config.yaml
n_layer: 12
d_model: 256
n_head: 8
n_kv_head: 8
head_dim: 32
d_mlp: 1024
vocab_size: 2032
activation: "gelu"
norm: "layernorm"
norm_place: "pre"
norm_eps: 1e-05
positions: "rope"
rope_base: 10000.0
rope_fraction: 0.25
qk_norm: false
attn_scale: 0.177
bias: "all"
tie_embeddings: false
parallel_block: true
init: "trunc"
init_std_qkv: 0.0142
init_std_o: 0.00291
init_std_up: 0.0142
init_std_down: 0.00291
optimizer: "adam_variant"
lr: 0.00117
lr_mult_up: 1.4
beta1: 0.95
beta2: 0.98
lr_head: 0.00794
warmup_steps: 230
schedule: "wsd"
decay_fraction: 0.893
decay_shape: "sqrt"
final_lr_fraction: 0.02
batch_tokens: 32768
seq_len: 512
doc_mask: true
train_tokens: 365500000
steps: 11155
dataset: "wikipedia_en"
MLP neurons of a small language model. Each row is named by its layer, matrix (up: input weights) and neuron, and shows model dimensions 0-127. Each number is 128 + 32 x the weight over its row's rms, rounded and kept within 0 to 255. Numbers have three digits each.
A block is one neuron, or neurons of one layer that tend to fire together. After each block is what it responds to, as a language model described it from the Wikipedia text at the highest values.

L9.up98:123141122151071110126094153158188161109181129144162148110131155077169088126187125174128120098104158067113050098058086158122081091155169092108097135128117173113101186072195189067132140095085139139151093101140076172155107057113103111120123123138089118117178098117109131120086179169149174128117148117147119070156117103176080170146160142148127122135134087099145136166145106162129104117151
L9.up133:167171138123120085098132099138102168141151216127159134110103168122176123116227032099105114126140159118087111083139178103098071145131114157129080104205126203136123090130158130108166121107057096108158088145128099128107134108117147180141115196160072145109098095121114138131145150147180171126089139122131074173083151078149141086094160101150112095138201138120115141156127125119170151141120
L9.up161:184178116115138143116118108238145152185113153185120116108111121087137082148141103110095121104120139111108119139068144109167098137111122133120157079096143166162118120099103135065141122066084118072151174104081106116120139149131137142167154145140093108105158127158083104093164118105129159126188144162143102117102136078113194141076162139174070091147173115149134077129198119063206148127123
L9.up186:127133111133143126145096202181153188134113117127186141148130145062119084153153120113071102132109151136143097116150113094024120183157109180101106102083157144167177119159116193077126074090102125155142121180070060131089104060126085112125109119156152166091180130109157118104089150119158104137093094154081132115093163104144159131092172122130091139128088113177180157165116153124094084118137
L9.up221:087123116159116149148116130134167152120154084113124096154140096107116169129128109155069140107138083099143116138110162120102104140053128147092150049134181178152160110083136126113118151143121102114142116100128090079181153144058120172064191122131089116151150146130110138094146133123175128123045134186108118132146156110176177202077026130123052113156077218128174115119148099098160147105129
L9.up238:193114134162137112083121163128135136143110181137101167103135165065073102127186127073051136163171145111145127130108131110124084189130081138112172123148118113142063160155128122081170142125164119092124103115145075106114119153152128177144118171135127120139146115147202152180105180106142155154122148128161156135117171114145079074098111128141040166159133075231120150161131023138154145119122
L9.up276:144139102141079178109156116175167211135126190148129149126190168101171091130176105125025185130062113137114172151107129118114098116146188155120141209091105147093126125129130103097171058120114145115125136181109053084111085147106113148131115126170107119126107105166168142115161110110127165125120150117164134128068093105127154096092108122126109148079118186127137126130081136105152104094142
L9.up346:112115153121129128087142137174113152116100176129055147118109087196149176119188128103124209148142059099218104101143175067165127170152147217104122111148086112147107139119093137078109113081069126156102129118139147114056132154136137198181099131111133125117154091163072128169138117109147072197069119144149120133115179075148179126061120105138096126108177130180112110122100111053139129187129
L9.up352:148155141140204178119092117131077105142156180183098097074164107069138182138134117109112109136160164125152126101116126110154104175118168162092105180128138186138074183120148112087097110050123124091159079125155126118193061177170138177172140134146125097166138124123106107086146152189142187148128096105127066101107139065155124092112155160130111144059188146185130142115124110061148139148121
L9.up443:126165121096124094090125149106165143160149201136125171080102108077108100103186093079103107140123122144119094083133104139124122070093163137112170022095121162118159157110134114130141099107162128083070107101145128155092152076127092170140164154132136120116174105162139100134151202103117177138176120172150074128085159095112166143140146145133122082130209129154139060144138111189143163111118
L9.up505:127140132103127166086132089109096137147169152150107132086090149119039124113198086098138143181118158114098144129137191106091115141120098172127124085147124106145098089135140146100115129078068110113173141111126106135096165109137156135161081122124155144092143145147142137139079130120151109129154127164163152104099143136129131097103129172153063109122157139112138137142138078142230171207129
L9.up721:134219109127106112132143134180141165123067181097191091132133093090151110098166096158091064155119138145164125092127136160128108150086106153129106141077131145113160156081142132070165112082136119120138105144096031095167141085129100096145140142143131175135147158160107130105094071100131138158099141127148143127133183133199166119112128135140113147168142181183207136133158094146181160159132
L9.up743:077131087115120145095156101137087137177137177118147090165127170093175147101121111143114151185044117033085134100194124165079106196117125128151072139122146112126215125134132138141108121063073064082118103138198068079125156134125114139117173109100063126137123101107133050134170161139149129131135122107099088179134095124131123140184136158079142107097109147151200149122111103089176212119126
L9.up831:146133108127175159106142116140094196138143161148129112101149144050189133127138112156104083168199100126059110102118148158051181158127156171115071111152130187130100124117138110116162121122092122086122124109127027131092138156176053137115106126127075130159116119139074129123101142123139063127136137156119129126105167087058119152098134140149118160115132191189113178134117110129186254124136
L9.up863:169127153100125190115149087190119159170130128136081086080080154129095126145137080072125087127146141162103144117127185102090097106123125118116101083076107125100121080113119133108154103033132137103123151107130123148148114197126188154097109195171137121162208130116092190157147111122085128087165169198163146154101166077104154078141108090088140119096116141210162106169081113139080134102119
L9.up909:163145104143126083098101172174115108143116187152169163169114169058153106086110109164148127112127135128094122100100101123124158167158137178095080082086116161136108167180150057134129130102158146128120148178093089169126118100087067118129096151110104116105178101161170105103076153130159139152081106088076107108097184161111130160060159116136160166131092101117134129140125153105198174110144
Description: Word stems before suffixes

L8.up133:160150169121168146091165110161199152144136148100088109107157131061167101122109068159158143144116096121067161057133131088124178102102135145121093170147169082131147196076160119125133207092078114110136107104080085124108151145137140061116086134113112142088138124094151124137151072129118139119137115197094093086106198158067123126129128063144151140093145159139150116157113113212138121178127
Description: Pre-noun modifier endings

L2.up26:140099135157123115127067192075083097139147130136105131115117125087165114107155099129103084141150186122123075114084138141133123197169167184054102144107124167157073106136114145131137157095083115114162123079123140089091154150156180143122138152109104091146114084148087199149189187147177181082174163137184118125099185099146149159130068108080124109077126091151174130151128128105115133142126
L2.up50:099129162134120134125051174104064162162159138132092130121126159083108126158154128137140097132139202133143121075130167142163081147146128160070110134098114115086147152137149172161086151107126122149142133122156102125116150191125197168122119051153122165148142050122182148127131132143136145145217132121120127096093152083162166189155117174103130093126095185142166103113184080042167135140138
L2.up255:079086073114104086136148103108092156151171155133076161115124117127086093138103146175184222118122088122159138091130134177142150141136098137091115182127138115080160090118135162134164065077101143142173131129076137141097122125132130182083146089137102126141160093098207127123117158105130131116147151121157088122134156157158171149137188127095082120089150163123137177152182181057084177152135
L2.up375:073063156165101100105095106125148116145095097130114133094098151091116171166133107094117122133149143152112076152141122132121151099157156163050075164173104182132113137158126094145146132148104072154112143164167101098137196150071125127149108131133113159161160136132119162140165164120141157116140148161158087100137104046095143113134101102172105117140104123132179137201137118093120144167159
Description: Word-stem fragments

L9.up37:125177145116172141110123075127153127081117123140116123125163102066179135134197095143128137104090052139110078159171182130119143109121146151113126141137110090102060137150112120096142116078101124109137124182110142102065122180055106157070133137157104107143132134126194111117127087129144135130219107161173153210088163126102098134089164125123141152154098146147135131121110145181153163163104
L9.up87:152137175126145128016152120117149066158168156102094175130108093090127038125126106205161093182160144155079117106102129144144116150114110168119088119089169050137162143119150109116180120103157151110088176154150099136123135114142107145175149083122104123084117109107143150111083102114137142132122162112091048137110151115115155150146130107130123199075060125120163116162162127111156160188122
L9.up252:138112170180149113084131095095144130108137184178104165062137099111115090131161096144113137116109152130139138107119133081110126201110121109163172164118156114159111135099147095114091139183141160149139112092125151096149114058144133130118147132136144109136145095137099177180123204111115180115113064146137152106080102141072126139176102101093136079116074098135114163187118128171155109150137
L9.up351:099203060121164168082133104125175123143142146121168148139114100072135147096107088104080140183110120102115092141124126140132093167116105181132164121075107110153097130118129120108121139141135101033148162132177076070121145186140097073130104109137100168110167145186138116077146097121131144056214111129143132140123191132053113148151015147165100158180133151131159184189139115141127145174132
L9.up354:202090103132114165108112145136134141127106172132073105119118053066097137128150144051129212190097129144107159158202112109142101154111130165134118069147112163136116121167120112081148132096098126123130094129141103115077140181154109089139049133102128116114127107125115110117133154113133097141158128118132126141085200077167115094117143111164070180160152171116133111157097115168127142195114
L9.up449:144147127113140193094145120161157132207182195102090108110150176035188084139117105119133183191110158162112107124117164085105121100147189091138099151108161132133096148092129110082123140092182069156111137116204131125120088141120067117209063113133109115118129114114150087112152132152119121117128133163141067193102082120030090127143056121150137133093158085134098154110131202140129140158122
L9.up590:183166156037157118087152134121114126107164165171059092135115149130141134069134063135157139146123117111079130074154162147069112125121148151140131108197097077097143153129112158111071168132153139150136089117099123127107170126135158093112125116115130074119077134162168131151109114114166118112109056086094084124072163071122072093084105151124200142122114123108135146162153081123114084140130
L9.up605:132131141118187158112134078132182168080121153193138114133129146028137170139112140096080142148076112076134081089172131116117135154139134111135180160144108113101158143119139084113102182112146108126128112140168102049107088220140203088102149119103070088115108152159128165133108173139131126188086124139175139128102133075119098138116168125153132134146154178101154050185085111161087151143156
L9.up622:135113120178185059039159120086148080141123135136085135118117080057208092079153128174152136134108130128115119117114189079101116139099062186126096148158160092126096109095132106130117170128141134111074130105132122121068121200138179159086127087107071113127119102141130113171101091132127167167099121134141144132099142164091096154135100121138146129180129133235121094135115164130161104130124
L9.up641:132160121187138107074069103127173128171141193149167127142142118115143112116136097150155143130170149108120071140175156156140061201071187161104102157135092093126169155068140116095132116167137117153062155253131144141163110145186111115141123154129110115101116099158078094108071113106138155169168110152073159170127138129075119131149162143095124164086093119139091126155133085107142122136112
L9.up741:115127121117143138045102170102153138149107116146193152090132027152129125096156122103126164169093074151074161132138144088108129141091117174123120136177152124098140111149137053094149129121157157140138139132123127088098116145152133166072113107178089150096125146103154096075138169112157090132107135130139154140111131154126110080125152091124117098184092078150083129153028171139154145124120
L9.up764:158170095108130154092091201072097047139190122177083099150132086119154077092119100175153112102139157186137109132138170138119098093090102141120121105130119154104097130103146134111076112113121137129107131165109122110160101098147122129141072095101157055100142167162121116110095107191146150154121142108039088104126157102142075159160097111150187160137135086123087148172097118119203144108152
L9.up887:098148118146139108070113096161145067069133113107115136161109086031152139106088107187183103139133091130110148137071153120087166112116107192078112114134165165142201120093138114096157098141107110097113151105200074105133148156121155138130048105159103141108141092127155125056104137130121094082160127137069129089114113211124154159109076087183121121163078126156157149121096147149130186173137
L9.up941:182181119137174057112132119071183138151098107163130182058132091070131029175136125093087169163165156126135148167134157097142130152139119121106136114180115147137116179110158155094141146153142124084172134139099161053119145177093138163139141150123118075121162095114119116110090151148143132115102119148116115136154138164093064101161103112092091097138102119137089129178125138127168150134112
L9.up1007:182128142067124107086147107162146128188165151128164147120093112109178141103134077160115148153130086165115150162124145144125117091144087139101143106150093081106101133096131011119137185105153137129129111147168093150098103090110080138163125160133138063144094132184116074115129118090159123117106124101112157113058146136089144155111062141068061164135112082123105149138104123192192200159117
L9.up1022:134133087131137072042142105128171202122173145139130137105127071153106119150170093103116113120148116107132118066084109177161114111144105187122152141171144113087099131170133092120126118132077119110095101139134124157101156115173139117121155154152136127086135131134118130170112124129139140115063127162147084135113153118178110119135144087104125106174100119168054101188071062179121113103121
Description: Modifiers before head nouns

L2.up59:170144117103137113120064117087084116117070133140103119123079132174134104169163135104077138129144054089102154089152128131094088143116135163066086137108159157150191108073121102093111130165076111124112081132149097151074150131099100085099165080144132098106119103097130115144071115114189110116131127161114080146133133212167033137123134141137151172114134093164135119117123106201133119117099
L2.up921:168149070129121103121143109149142160240113094104100206104145163099148177142100132119134133167135032128107159095160147101126113100108096116140158129103145185174143081122116177144122113113115171157127141158111164115107146101135122136080181142103166121089172136109141131136138123177124147120176168151097116074127112139088113136124118145156125138134179103105147095081104087191134077142128
L2.up944:150133126124128090162171152163139197174168109075132158099142137113135154111117139124117138152120073182089164117186148113095159119101115115203158127151114153152092119146115169116158136122134199135119176092098167123101140109138142122118154206149164127115115123131141140124227121209081137103146192153122168085131137115079155089156156130221114097175143132072140156101104098052110116184130
L2.up1018:138171091110111125148087156127130111081120108142086144122158136145131150129117128133129146151194119086143107131186126160151186105130156107180110094082104058156144116180099103135134123143052101117106192115178154116105152192134147087117122143099139137161154140080133085131190031121139115151104148154096165153130086156144019111137097143085112104152144097171111187147133110064096090138184
Description: Singular determiners "a"/"one"

L8.up490:125162062135164117093150096081144128109115161162132184114114145061163075094132096134100137122153100119155147052122140077116087163058157125084071139102172153149152189135163193075086151138135153133098107138123161105142163101114099114145078172132106149162143113143140092103100125118166146161147098080068095152096150171106131091103128116177128136075079132136147077171151087141123127136137
Description: Mid-word fragment pieces